Weights of a small GPT-style language model, trained from scratch on English Wikipedia: 5024 steps.
MLP neurons of a small language model. Each row is named by its layer, matrix (up: input weights) and neuron, and shows model dimensions 80-175. Each number is 500 + 40 x the weight over its row's rms, rounded and kept within 0 to 999. Numbers have three digits each.
After each neuron's rows, "fires after" lists the tokens most often just before its 100 highest values on Wikipedia text that the model never trained on; "fires in" lists the words (lower case) most often at its 100 highest values on Wikipedia text that the model never trained on.

L4.up300:494481516443471521458506487493578476496526507496478561496430477529531468515515504530542461519545470464559598533526428531549447522480493597514526494509475521447544504543494475462457469470517539473527435472496520506456482491493483464476508500497548435495564437460523554501490511479510437548
fires after: " ", " s"
fires in: "0", "saga", "squad"

L4.up241:493545454476444492514489475525519549475505474549521545474502435481549514455494470495499529514469514480502524476550496510530519477534565500411479462510487483490509515513528532463471465533497517619515530553530567461498437428538525550519546588495485559545484425509558475448455507438491424476
fires after: " one", " O", " a", " San", "ak"
fires in: "of", "oregon", "antonio", "peaked"

L5.up667:530542479492624452465540478523461495438509505549502466506524539485489508477497535587546535478521527437441474499459458459563461482524478480483516429523452481472446551480451451545456475556509519439558492430508491541585497471613491519466492542518470484517449582477469487467577577549542496417
fires after: ".", ",", " when", " of", " where", "M"
fires in: "she", "he", "maurice"

L4.up570:438519483461462461519499537495499559417504455502573555500482528479476501522462566477496470465476494462528490517541502473519570494452523514525493529481501589531512569516441553518531511535502509503526434447558510533478555454502457486568529479505441575478454572462504449427491459488548524557
fires after: " and", " to"
fires in: "the", "a"

L5.up689:529511501455569496510464489487532513431467443473539563480466524433579449574518542475507482424503547471454550514489471495493483469492538460552514419526470456466497484478433425555433460546500445501522452478498540568528493442526565605517528538511490565507507450492451552505483458550445475520
fires after: " at", " in", " of", ".\n\n", " to"
fires in: "a", "the"

L5.up56:455436405463540482512565527513467560485471513505549503634547539505458533515531562489405481514515485506487543478490515506558560496479500535482460401485515480505471430548550515477525534533499471514445433456527507457472413473512520460486507495466515485408511559418465511488525510483570513449
fires after: ".", "B", "The", ","
fires in: "for", "at", "after", "there", "he"

L4.up346:478475482463490517489556515470523482534535471481492424484523446494545445390523485469464520549523550503466508510510513460442524503464486533508484427612537495479481466483507534522577555541480506537506518496485527428453455546511512485473505454426548388499465567567471490504546466538573514516
fires after: ",", "."
fires in: "in", "it", "and", "he", "they"

L5.up384:572507435480500542424417532512452538549501440424453481486460517538506515530513524453509582513502520445442495538532493522521487555467493426447564492456530482462457511500562462479548456485490502446513540455472534430540457501563448569461523533536440456521503561471589501530526533549587445500
fires after: ".", " He", ",", ")", " k"
fires in: "he", "also", "is", "she"

L5.up334:505420523498473512520488489440528519416489490507504471550532486504525488498443504426539475503593466518454536482556487551528413431408488459448485522545458489514500509477476418508499497500474474527596502441472482460483530548530477503492546534520485542430507456527492510565448488479489576487
fires after: " in", " for", " with", " from", " by", " of"
fires in: "the"